Part of a small language model's weights: no biases in attention or MLP.
MLP neurons of a small language model. Each row is named by its layer, matrix (gate and up: input weights) and neuron, and shows model dimensions 160-351. Each number is 500 + 40 x the weight over its row's rms, rounded and kept within 0 to 999. Numbers have three digits each. A neuron's up and down rows have the sign that makes its largest values positive.
After each neuron's rows, "fires on" lists the tokens most often at its 100 highest values on Wikipedia text that the model never trained on; "fires in" lists the words (lower case) most often at its 100 highest values on Wikipedia text that the model never trained on.

L5.gate1733:484495469508497526467546573510551488512477471449469496548519427522492431548482577496513510551528538551553488480532551561495497492474535528475473518438465453430553472524476519571425462560512499556492555486484615469526528488531472454526466529436499510447465503524501495508436480453475451500500540512445574549536529531500566496500449508488481475432473483429488511536500421477467542531520513460485535527548512534519521530443491416507555486566479493544544518580368545503516446456511503511548524522578488445537490492504485480475526526386536504484454470546476518529505568524502476483
L5.up1733:504544475528532467524450449459458458552507518485457515583465452492488436535519519516460476531430492472544473507413484512536454491494484537461475534522429508483523508541429480577472505538362480546504535504483480378572545469520537475486454520470558499472517524552479548499531422458495485477560564493521437496517459536437542513517506506514556525537439550528480496457411477560532424489432547515442459506529449485481530466541502446509528551504498571455478538520459567462423452554491510465584578467494594505499467510489473487502545448484556472467547438513506552533528565488459480508
fires on: "he ", "would ", "by ", "UK ", "will "
fires in: "he", "would", "by", "uk", "will"

L2.gate1351:488537525494523502442484481526526540524494489517501503512461513439495471488474415533526519495515534456449492424483457481529527559468555549473509459500485408485523428499555525482438461509496557563473495466496453432486491527494549564506487522526554521525578408557519490502480496490561453504499522526563429509486543564470524486433504506450476458492481510507513441528451499473458525497552527490522476504527522475504512580485437493513496480542479507546456494473467400566384437534484549523446506507446451532506420491493464494525502531519570492534476458480451507429555487581457460498
L2.up1351:447512551482456497503468412503504540625512587530523501537528551479556531429581444443528563515487425545469525571506476510522383489472551436499490494495478476513482484459523487505510552573369519517489493434490536449442524520465468516471521487509492478512484516525501505479589572509548488514502504506523438497534486575491503511543481514434483520536513558465512466433515477410542500573477543481494548467451551535453534474533524427488479456514451535424521499555571512534515498524499467503430451518510436511568503470539493552460394502526523568565509469539424488537512443536489545540
fires on: "has ", "have ", "use ", "by ", "from "
fires in: "has", "have", "use", "by", "from"

L2.gate1541:463469448462479493563564478484564401491541470554568508485449435523375549515496479491467547539442490477499531488545458536522455486502540418481461520471475503469491526479552494505492496499504417529527465503447568464475499525509480523476513477491494533467587459480445522558432474577505535521493571470521484513546493560484478600497525485563502492504483455458558441489477500571484512530441505507594471476444490484531480480485427549598446453490536510513498458470417425452495436487504418491517451456482504435559433594522527502568538490503478458504539542539473502448569452519412521531
L2.up1541:473469548526460525484568592544519520551516509482524544457501525501462502447413377485510514463483545518449398511480459494490469477495543551447489498493432594473475503573505549467501535476541385464452525460533569530505530612500485445562464534471542492487540498529533501496484502492403498523510530507551477525463500529490554558469462515521459514502509455538468529526499501496532491539419454508551584517449455453559553562478471494441493508521518516483508535441492501473501502520492545493549515582558483451464511495554513457553482490471514480496530505513344443492507570481568479445
fires on: "of ", "at ", "for ", "to "
fires in: "of", "at", "for", "to"

L2.gate1728:573527522558449504518623492434426516550520478521432572496541434503508466556541444495430444526496502513471390426506470481494520553474500571495556529502515380465517429528506504491420459523500493485416568502470505486584419522573481500506502451482486416529487533557450482447465472441481597527463563503493520579503474495540499549472498570511511503498465494489452516485478475475469437465505483493502497405455541460490410514529391517518546508528532526538462488459548460507504476430478543480521487543476469479584462535493503484479493480467428420521494545510498443532519514482571502524
L2.up1728:425462489450465469482505439446500548508483501485470466521562504494583502478458562441450515492519496482413460541441473506525454448443430528476575452478524520519533501461553527492464537441491505458510492508495510487493516499472420480588538424555544475452414486481540481407489471441468513485515485519590454493502477536504454507502449477533475514408506538504479516561497531510496506432613481494492508535468512551516446474524470483559484464471481488505440429516498460489502570498504425524422438501438444528486510511528464464553532480499484457526493536434490489443527469490462445562
fires on: "to "
fires in: "to"

L2.gate1059:466465440466508454516524474444473490521458497533458503546429502533515477583488454534468517507422568521466561575550476468552594505534491495546464455545517471531466526559478512532584456480591525490467463535496524462473532532436525509488485528445560495449535475518488516545432480515490497431466463504460473470483566491528448494522532477497480509486527495496457488418529468508552511510514523447471565498468442533468564406474459479425464402423521421431523422540437549490526468559452496546451547476455507484552509512471545455554532542522415464568495472492505429478534473467467511514
L2.up1059:540554512554464510502482570459514540497471507447489507438574492497451499569468548472503459503529509519538461470502506491479506443469485467451432599485488553467536483495536511524484440487463491490466551500527498543513470574504481516501491517583528532538512476539453489481549553514467551501434428581543535503466456564548476530518480480492482467514489526499511491466548558493475440521466495497522465575499551518477541501471474479476525562579535481493522540520564496479445498484566467510458495543522553438528537469521534431513562528486540458519480453470467488536503540436528432504
fires on: "from ", "of ", "with ", "at ", "From ", "in "
fires in: "from", "of", "with", "at", "in"

L2.gate828:444503545507449479443548456449441509547449503557443509460453434464433568522529506508488508526486487461444523511435534495517509484426539578466495425550481452488546507489448490537445536468577489451589568542566501510555466539402539452498509548449571453465478479488540511486531446469521488495415548513399520464559467461480536511484509429491477493464494436469476413607485472593490535489496517468478541458475539455460467484512490476495494586467504528451528503484546493470471528537490427482514478503446522445520482482565448489548580441486477450507494479479455499597538481479507415457
L2.up828:496507467514441479503535461524448504524408448523449526472532464461464495552416519481518561503580510463607508472515536488542482572461513512441459456468463488542532549463518465517441504422555560460492503541549487418467436492486514448567532492525583488499519485493527487478535458473488485490483480527421511510587506562453460519566505506498468514438486498474547435496449468492486566475534567504485514479532566532518452471564476509458505458481515467422490491497471454533470511518500435477580457530435539462532495526501520479516473479496515454479526479414496468497552474519502452463
fires on: "to ", "To "
fires in: "to"

L2.gate1134:499528469438539498466462525476518441546527516472490463473442483518439494507432503507520525493504539540504522511501521519575457552468549506510503506516452469428461543516483448539482536558484582479489535489408535492564540496546453523516622544531433566548530513468499533470488469514472478505492554453538510504517474501534518472517532498457507484517622478542515442511404466563469555572573539424524464472538540499487502547484450503464487406505494436468508465474463555483438480592505470542562445495525525416525539566475511503515556435482508516455506516479574501535518509486506470464
L2.up1134:516492524552494480485441541482549559560531450517549472475508523446513518566510438489590528507541497462513499424578500488508576560479487486557492433511503503531489570489446456558414556450476480528481507512502465404492516437479465554540482593413520529523444484460532485541444471472456552426494542529511432541478488486496494477442455503563528579493513483441481527512537437522482550535516452541466479556466499552606518496517447579499502523498428520433526522476511490454490518478498505507495507439463551542436560512571450518489493507471471469494448508471518570446531494456517483492
fires on: "moved ", "went ", "came ", "go ", "moving ", "going "
fires in: "moved", "went", "came", "go", "moving", "going"

L2.gate1515:570453465530557469558482447531534594545449526509541519503471512571520462509561471550544495516433546491507432518528454479433516529522526504489562549476472500555455517512480459489532435515494583516500553454507478486555619546485484553490583555481473520507503515422527503471487518484516518508495512506497510496546410476481542493499529506468518465504477518487549524512492558516497427554492555455539501586472465522472528558576442534566472479573517431511553557486497441585480512577444542491430436479503522426445486510429498493486459504541546540522491508463458531547517451512516486520
L2.up1515:457469519461515523506534491518512500575545463454489515580478540453492468532564507532450504482519464515549508467513474432494515510483498442512519509557535547532515464411500512514551510498482502500467522534535431442480475577528513466522393521450465471474488492478527488531454564483491580428501489459494465516589469504542532461409431446480537516451457535461536485514421552482535500476450477476472455471487527540563507454542504515571526449521533539496434506417468483492489445485496533510555513566510542459437546455423458492473544490527552513561455549467488495498566515535553478539
fires on: "with ", "t ", "of ", "64", "from ", "compl"
fires in: "with", "of", "debt", "from", "64"

L2.gate125:424532556594539520577458522543537544509456448458477468549429486450517503498431445490492484500529500490509510478610469528500596538451518518491421457483540517440465470427484532563444498535512441546521462485470516492497517520480537494500573581497513519517505521477457537543482542532513523498463493534489525523474436491486514518530496460494470564499523530572464484495459489412536566473551512554560500548502563580471505515412466481449425502531541492494497493449479495559504486558528500506490504500516495533605534513513434505509530604498458463556487472505507553505516489503472541502
L2.up125:533473508558548495440507513486496491501643529507631537529538535590523505515454486583567553474448480516488511495505500521527488438461517519434525484541505529507497507510504521490485546531450523536557495491528501456493548515554550549563496478495556494478458488586432483530537550466486458574536543605472392425531525532466555521431530512524486456500485442506496488510528494539475518556544514480478578505518504508516428511565483535474486521536428454492551489447541497489466530528531443528453539446492494465478405469506466524532467540525535527563559424531502436469444509480519534503
fires on: "has "
fires in: "has"

L5.gate1836:476548446575449559423494471504432470533473453492474502551571444480500537530452537470518464444461524497521469511551494484454467467503535491401460472513519544482449486494424545512460499481495490581491474466414470531505449457549512517547556493475552455495493545543490550508554509491478558516512535459477482490469479548464577444532518501466466506511476591509468517435418542531466500493571521455439454547448472457508491594479486443457486525530474560530470534524503476487460499517604537474523532514497528501553498511491483495541447496535554463450508472570478533518534457499509490455
L5.up1836:543512461530497522483417477466497460502495430509471493488473437532451521512436532456501482465451527459464476465488550521528425484510462491469488433451514537453554440555423503537441464580528548502464498532459466440523492478518441479472486536527502468404501484469489533461494474469463490559490623494497486492507562441603549449567481446474531529512465540502469428491421524537454565479513494472433548511510482569508468497557477501516501484510460564462532451414467515506522438427545504533523527494520490489467463516476550523472475504581512528498475495503411492544517519453462563460
fires on: "to ", "would ", "will ", "do ", "To "
fires in: "to", "would", "will", "do"

L2.gate1178:503457536583445476544478475508536514457526511515436520513529523548505467510489543514475485541548502486474541553503493482454399540493570504535487474512511501503441549530455456518512459557556496436467551495476441494528484523526493585402484524472458568498522582498484428470551487545501548399531510424485484422509521496520566468515505517465475493510560571469501492466481529492502477543551548480399461504506454525486442484576443490460476520437524425496546420524430508458448451532475485503407453397403474485523417526548495506538490487497595490571513567516562484511510477468523523474
L2.up1178:506432422522531542507510390576537507521503500519505507514490479539539507538489476454470449520455479478471416539556458445466544472540497513503523522559419461576471488533399526523521496540509495532566472526487475503507447530453566620500478506450434490455477515552476503509466493518482528495464559488457511470518505528540531481484468481553509476522504554518563486508471476519458471479513551495563545572501447540482461538480472532474479568489534471478441495484471486551498465554547607488464452474454425520524517593428494414532480495510452462533480521491532511495514463489515522576
fires on: "with ", "of ", "about "
fires in: "with", "of", "about"

L2.gate689:461483437491535511460513482506499546465486469559422548463504479489527501522588452463492418569545587480480435513485531446501456500555461563441453491524491429535484477474500569527449449448484478465465486555529492462522486512467542502527524510533485452485538541491502468432409505472501470523449481495479533583537513492533454557462498502539437463531527456515506457512492496477500475504581495497558463393484479462479480467474465539530444489481492506444413480502472528565487432525510462482492509559445557446558519498464486509479503495469464445439551487440462500510455566495536411484
L2.up689:483556490447461528508485467445491436545510456482500517603436511497524526495515532562541564548496468558472540417480520472495505533499563492482530539514517442466551499503531480539441508465566492470580541463564520536554570527506503499482489449520639544501489492515533562487503464518451570548462496534523508496532457632527468472569479543522444468552383542457526501500492484513434559590555541591549568527465576555426485474579496433495509490486531479494541497578451491511526477386467463484491503511498510481480510494513525456540483442506516514533562461522481490458540530532481477492
fires on: "would ", "to ", "will ", "might ", "should "
fires in: "would", "to", "will", "might", "should"

L2.gate1276:400499521528505467490478503500512485475561449545541453530420521477544499445511459521525516428544504452499451480509516480493479441451475482523429479505436472537488481497410505423502510478496537508473529524471495522528494572516549518490574555536507535569539594442486557472560514509578427477512491512524497460504483520482463466550463506499561430525453557580461530538529484441479580508522501529516418480472469565537528414582395509567480467603461489460485481533525595476439533509539459476524485493530492559461508458434476481505546484467499533452535467466490531489533497520414509585
L2.up1276:467475548496467545579452440529523474495533476465541480466490512458570462447456474475488564580521475471543513514485466544526476600499527376554478526446445505512489539491447477494545482516483474464488479508509553537507521449507486460559501512561495504540428514517587531536552476516559554465552464446493461499546527546502447523484521547515539478526464557496485600558491499524431478501546486508525484475539486557482579505533519543531509483531488444456515545507492460434532526552474467476495471529556514563427546495508527527504527478470485471468444479513467550462469475598471588509
fires on: "included ", "featured ", "features ", "bronze ", "feature ", "participate "
fires in: "included", "featured", "features", "bronze", "feature", "participate"

L5.gate802:517524565501563571436519488491500463476554478535477513515471558452584450481594585478532513527527457535473453505495522538468551548493489499467516485564442489493544484522509446485518540467516557514550489525523530487536543471535478573461519539538513565542515504524459502408541505495456482532529470585547449498578496499471470550443571492487502505452530517557425462504561502492529508470477458507432524437517520555504472483481484484482498567489515525553476547464457513415520544482519478507509481433520470509543510499520506461457503538427540431471481479466564544479533501533493590528
L5.up802:510570393390414524569457488507465576494538433545487453532497513508529476472555521547504538442464498470536529477525534504409520472522498530499513494564425525459467468456551469521468455464560501530501446491522488462429547504445564516494499401474451504484566577471521459542505398512596564536510477520521493540529479473454477454402499381447507479450552440535497518497500552522521616554462591486543525572474555490520523528520504518553493517498532511501564501491484484541484446502436469482522489542412501452473471486422468509484521507510528548523549460492502502531548551510492490557
fires on: "0 ", "long ", "short ", "have ", "also ", "but "
fires in: "long", "short", "have", "also", "but", "daly"